MLP neurons of a small language model. Each row is named by its layer, matrix (up: input weights) and neuron, and shows model dimensions 384-639. Each number is 500 + 40 x the weight over its row's rms, rounded and kept within 0 to 999. Numbers have three digits each.
After each neuron's rows, "fires in" lists the words (lower case) most often at its 100 highest values on Wikipedia text that the model never trained on. A number after a token or word is its count.

L4.up2613:511510504526486570516496525525389442480515491489545539484460452523509474549532441447498557507536441503547490445498434528533545413563483496493600508562492483515415504532496453458468559449477455497521532453534535479565509446552532473422516490531526550464461565488552425569435529518440472473465491502525497481408503510513492520512540434414530460533535545493554476535480512391456509489464569547535508527470517488521538482459523422563438513468478484514562583425508555523416544525535524557476429479520487473498459504518447480459508507470522494457499497496481377534484502505496527549489479447498447445526524586524558471511448511521513520552496549480580478521546467502505501462464540509482545486470499465475483528527461437441535482527550481465439547504478449509579525459475541
fires in: "3" 42, "3rd" 7, "2" 6, "composed" 4, "what" 4

L4.up1739:529555474524535549536474515531483424528422562517458530501485559541503455477489546430514483526569520435477498509504390500484405455446527486499491568494526572536474471457535526508530523461508488472510485512483525506544455418479545507527542566498592426486461474565474576524504497505494506512508444473459502508542542559456525491531522455511449551487467524486518404554526422552551432529522537536501488508404448512504584471480536443558528518426396535499495472553462535474491513517480476473540448510514573512532508432491558431454514468471527530534469479585558383510483490548501524458466573459473418451454463418507437514500505463521438497494494459532423500507501542441543501554430514546447506535482472506494538524562516547497490498526471462601499488509474471531480515484538567
fires in: "and" 47, "line" 7, "to" 5, "2" 4

L4.up48:483577490451482495451480453516463521531413569468504540490522552448486496511509432452496479492556419582501447521517457455470508495548411468487445555514484525480496529498587472479556484491530469489446519423514453476514534460502524498526536475514460533568475469501543495477453474446462444481521496459513455491525560531516548466573450535472489489497512485518494489458522469512533490548472548507547518560482497452471441431485487499466540379514484492528495467489518497553466503488467522582503478492539457498529454483454522567523493471459539526524543491549504524531516493491515482469511485448524507578467438503457478447452468445439459439525523447508468560503505514503525436547483516494454499476583558431463451524486406481493513462541463540499570529453451468573485499431493496
fires in: "which" 39, "what" 16, "one" 6

L4.up1112:485575450455507537559506543596526456520534483524380542497438528518534503485492509457449465500517480504468546474422496528590483487539499449514526466557536558439589508484471504477556425468539488472516500500457532478495460500500446509553514514566524491561472509512515479430453509490440472443473499497504522559553531440469416479519443527453526498473440516525494493531602484508468498466507530577554509510467572433559482511546546402541558478524497547457541443438496566523470486534500516518510465509594560469530473522527452483471518400493476466507462465496490497517603510466494547517467533537462558524489484504454474528488494512485463496622506560495503517570556506473548571577489489452541483538535502466480503471476490538526470476547476548461552485503407529474457540521553566
fires in: "women" 32, "men" 17, "hapoel" 6, "big" 4

L4.up529:551524488497415537479519470524387571459502454505546442515439529504491521452505527534580408547434513523475457468525488531444529469560546506486564484542519486480478548476537517470443551516449452442551488520505510507542558503572498512507557513451509491485533518495550488500458521519463513482495507555541476468539486539431473536480437535437501481584578519506598532434452532476549464516503461492552491493501541454579560432552492506513506433482507534548481543501444537482333453532537486541526511557520557460487504449504501450562520449432517522533487564505499545468505484471508516438479434495457498514432505423544469465549520473523576442502467543476538471501499488522472521591533531503513545502497514512516508468531488531504535483502537473462464482459419416486483520514530574
fires in: "one" 23, "first" 19, "1" 9, "robert" 4

L4.up426:468535494494479531515543556518479463535490438515515439489545483471427541460534534557481494531494515524480454502533461495607548459494543528488447540551515556451465483523500470506533483429461532441512507485487507451537446478557497487522539556567511533501459510504461543443519461510507453477476510455460542463486526463457537530488510485509537495512501538461539471547493419508445484509491439444556590510452505491555474524482502482458457520455528464463426454445464454527463605534476494458491446551497549489519493497508454517475459511509471525441548443491563495534516469496522428506387490527425497503541533495500522551539468448510520505443524488501545537442478492514532518482488521476511517471530499536558505508546498500545430555542534525543481374491487460488461536570574488
fires in: "their" 20, "they" 16, "ve" 11, "mistake" 6, "had" 5, "year" 5

L4.up1009:501475504528548549531500473479457504510496561427472497506497520499569482449472561498501494482490492522505498468552501535489479458454537493553459493474495517527582532518571532536511491454535509476538495519479511492435515501565496509496421518505505530532454419502516468507534493419458474449534496547509542500475464469470494534433502451495488457525454535424520456491552507504525513447471522517546494438484552427564485477544503533475485448454396443555453568425437530521550567520414539532536414516480579546510521454528428455468529497477513487534513599461526470504534541499541505458453531544454483440485492508446461542544459422506470484508517407473511540471475529534482510490505497534564469503519534475505462476540568514549433537526478541510535494550474512561503445499552533
fires in: "place" 17, "to" 13, "and" 12, "s" 8, "years" 7, "season" 6

L4.up175:422507494558532462553564517491474473504469534550452499489512513564493498535582530494524585469548457459524537570492470523463488507464493514553586510489493553433493479520488600473486509456549496518515472530474512510492536465452477514506430475481602546467514451548545467491479500492543511450428483545471526569493559505473545541524531539428530482532475488509606489510567493475552507497499492496562470436473471498505540491531518499566474497540495468550470429489487485470563505524519520517555411531493499503536452509479433584526554494380552518471541433519528421422556501521532527465450481531505464473468587455504472477494548537537406543473490457483457476476512430469483473534474531513455518514499445397439523564497549516577507610545550495455533523508480517477451515543504487
fires in: "university" 33, "college" 8, "times" 7, "center" 7, "institute" 6, "home" 5

L4.up834:501468512469494535539492531496506479517493472582539524493501521541541552612523445516507502453526448517520493561485493492522488437526503446518472496564560568460472466473527493511520513477525562470452545509537473490463501418499491491467526518494518579492422522463509379482517491534465505459497463516442481543587546455537509457473468614516470466479445508493549511511477501493506541492464473495509549510559510398520493413509573421509505457489504484530467514481547542497524468472516488498530553520507483522534476481473539591565505577393568513562463466521495480522522464454523535499403480439509514540482537492477511451520433520483456478445474488543471473519525483518487523467429472512538515530510472518523534522516551528452526488435503465510529507451494409533474539588588487
fires in: "when" 20, "of" 13, "time" 10, "after" 9, "what" 5, "000" 4

L4.up3049:491512552464480470462490491461476484476511546470472495557515608539542470496472561483563531505463431573530452556484510450460539488514474458497492470577489443490496574481506426436487455447493559419412544507518565475544487485488455455459555526456466455510527492463505494516502522467429534520504406527488491492536568496473471453508442521455576466510493520532522463507494490500490562522477574525548531488490485481496577504488571493562557508451464505576495550540475445412449490532514464517525501468497512513516544499503516605576501479482553420519594477635443520499553529457505510472474551504543524505499481474475477464496497521504525472374419428509572545537520496524468490499480549581561408542469521467504460589448503489501459520479554488476470512559538507445473567550453503
fires in: "a" 48, "apoptosis" 9, "thrombocythemia" 6

L4.up2821:507500525478551460465496580460576475500573518529447561490420542485554463526585551465529492600475540527456517533405460451534522452538549473515404542473430516473531470511484517481560585573403529494482492574593482563539482477567509541530490502549543510543526596512521535537426563482538493472452467487540497412517505462481530476475480551448599474531506519424542503554449474562565547538468534510510436527436492515493511456456474450543451512546495499497494499458525468546483518485533510511530492537493580504537506440485496522470513534497494505481525502550524466437488461468447563459467576490444444481528447523578456513567551462465439500500471490437519565534459485459535470523543480534508486447493426460513519519477542507549437501457489495479485498497452439543459587609573462
fires in: "first" 40, "second" 10, "last" 7, "name" 4

L4.up2725:486497513481533465568490502485527478473499508503485539537516595494433456610499518552523516523513527498552526482529460476442545547510457434495527486546487472468468485464579549422541538420452484510444617458520483503530431467496510478508551524457557456521485566510491457453439530492423485497503444567544567516439508496468524545550452475449501509423515468491460502551446511512549464554422532491466507532510520465482502509426540525549503488469438500522480523492490547405487498490563522530447499504505475508500473425519491414538527488497534484518531514529453463495574527495483569450523502494539446477433498417433485478568526542558507523387456480470495481508500463504550424496496505486467448551516501533481473521542492439527524511518484487511542473521467492380422562427440532
fires in: "state" 42, "county" 7, "apoptosis" 6, "as" 4

L4.up2002:451518465501528592472484488496546481507521517504526502496468561450551486435504535485535547477457523481468529505511543534526468500479519473492535499536492482459478531479543494442483534492459506519565514546560534485503467473529550460494550523452508596529448505489489497520382485448484524557431481518444454471541572455491482405523565525500578448561503512527483507496460434509517463541488433485498529514507559440513499480472513456556485576518521423555498442528451522490413533487428448479511492519493491521532538437525531493431527610479564501481536487504521533455449447487522519481492476528553554459475536499440434513454525460505454509544499478495531449484567437471451438511494493508538516497533551453496479447488564474556503556481431457567572454478492521476484537523549585
fires in: "all" 21, "both" 17, "now" 8, "then" 7, "of" 6, "currently" 5

L4.up2474:496555480518460520508441464514458496506512458470550504599482539533576519488476432500584456542473512545453528438481550490459451469522495566511494547570453496533528575448615481520525501497442475464459539474528512478543531512529491476534485552425514456512513501395524453478494485511454399523538462474485502505496526479451494502556458445523558434550528507465499452514522543546534541537481537455549556581520417552449497450514564505494477425535497482448533463481498509507462464553533482480524519477503506499485522465511465548508448610462497455474520506530484416444462524582420505482485506424517498473462483470491435570510453443515531572523502413500513525488523501493483499489472489588492545490501459480577426494468373475481504532467533533578491553522504451524518454493496478
fires in: "one" 56, "someone" 5, "who" 5, "which" 4

L4.up2010:524492483503486520507467531496476460479453541501554530556524430518453466480516458527436457523497495539520417500435513507548486486521512513533482456503462565529506540502494508441600516471489492484506531468524491462494481488515514550524534504509485471549485527509534491549512491451531456529489513475503447548458491537466522569505432466374564505515493545454547449558538516480501521628501445513473421522513571446528473442493550452607524505474382489530499509507461485527513621518531473530538468471551481475547468451467544498478505512427540532450535504519467414453454513444543490477479451447499504442466499480476513489564526472547531456439529476514473464449523483568440511539504516456478500406515494505480547448525477506470481513473525509500488412586491557519431491518573542
fires in: "2019" 13, "2022" 12, "2013" 8, "2014" 7, "2024" 6, "2020" 5

L4.up3012:499454527589471527514463515518515497438534500483531514458422512512542452484461542501512472550517445498486499506518447535466457483484477420546497462480547463438488488490466497515512548531436531496471452530552604497502554478501516584555485494490545462538472561520570525493468520564473451479506481526508522490503528494495501538500489473464525399528551548541529578538465522450554494487507562500557473476483499555526471545506522546504448440441491469498486472451572493510436527483447536537410517404499473452519521531572586496500554481399517481452551551525548507477451442480506407436515575473517475459466526531509563483466529471508568587498459507453454487534508469510523506485457523490444554457466519496546505567446536476497491526451495550509498518483395518464521501416526570
fires in: "one" 18, "following" 12, "second" 9, "end" 7, "first" 7, "next" 5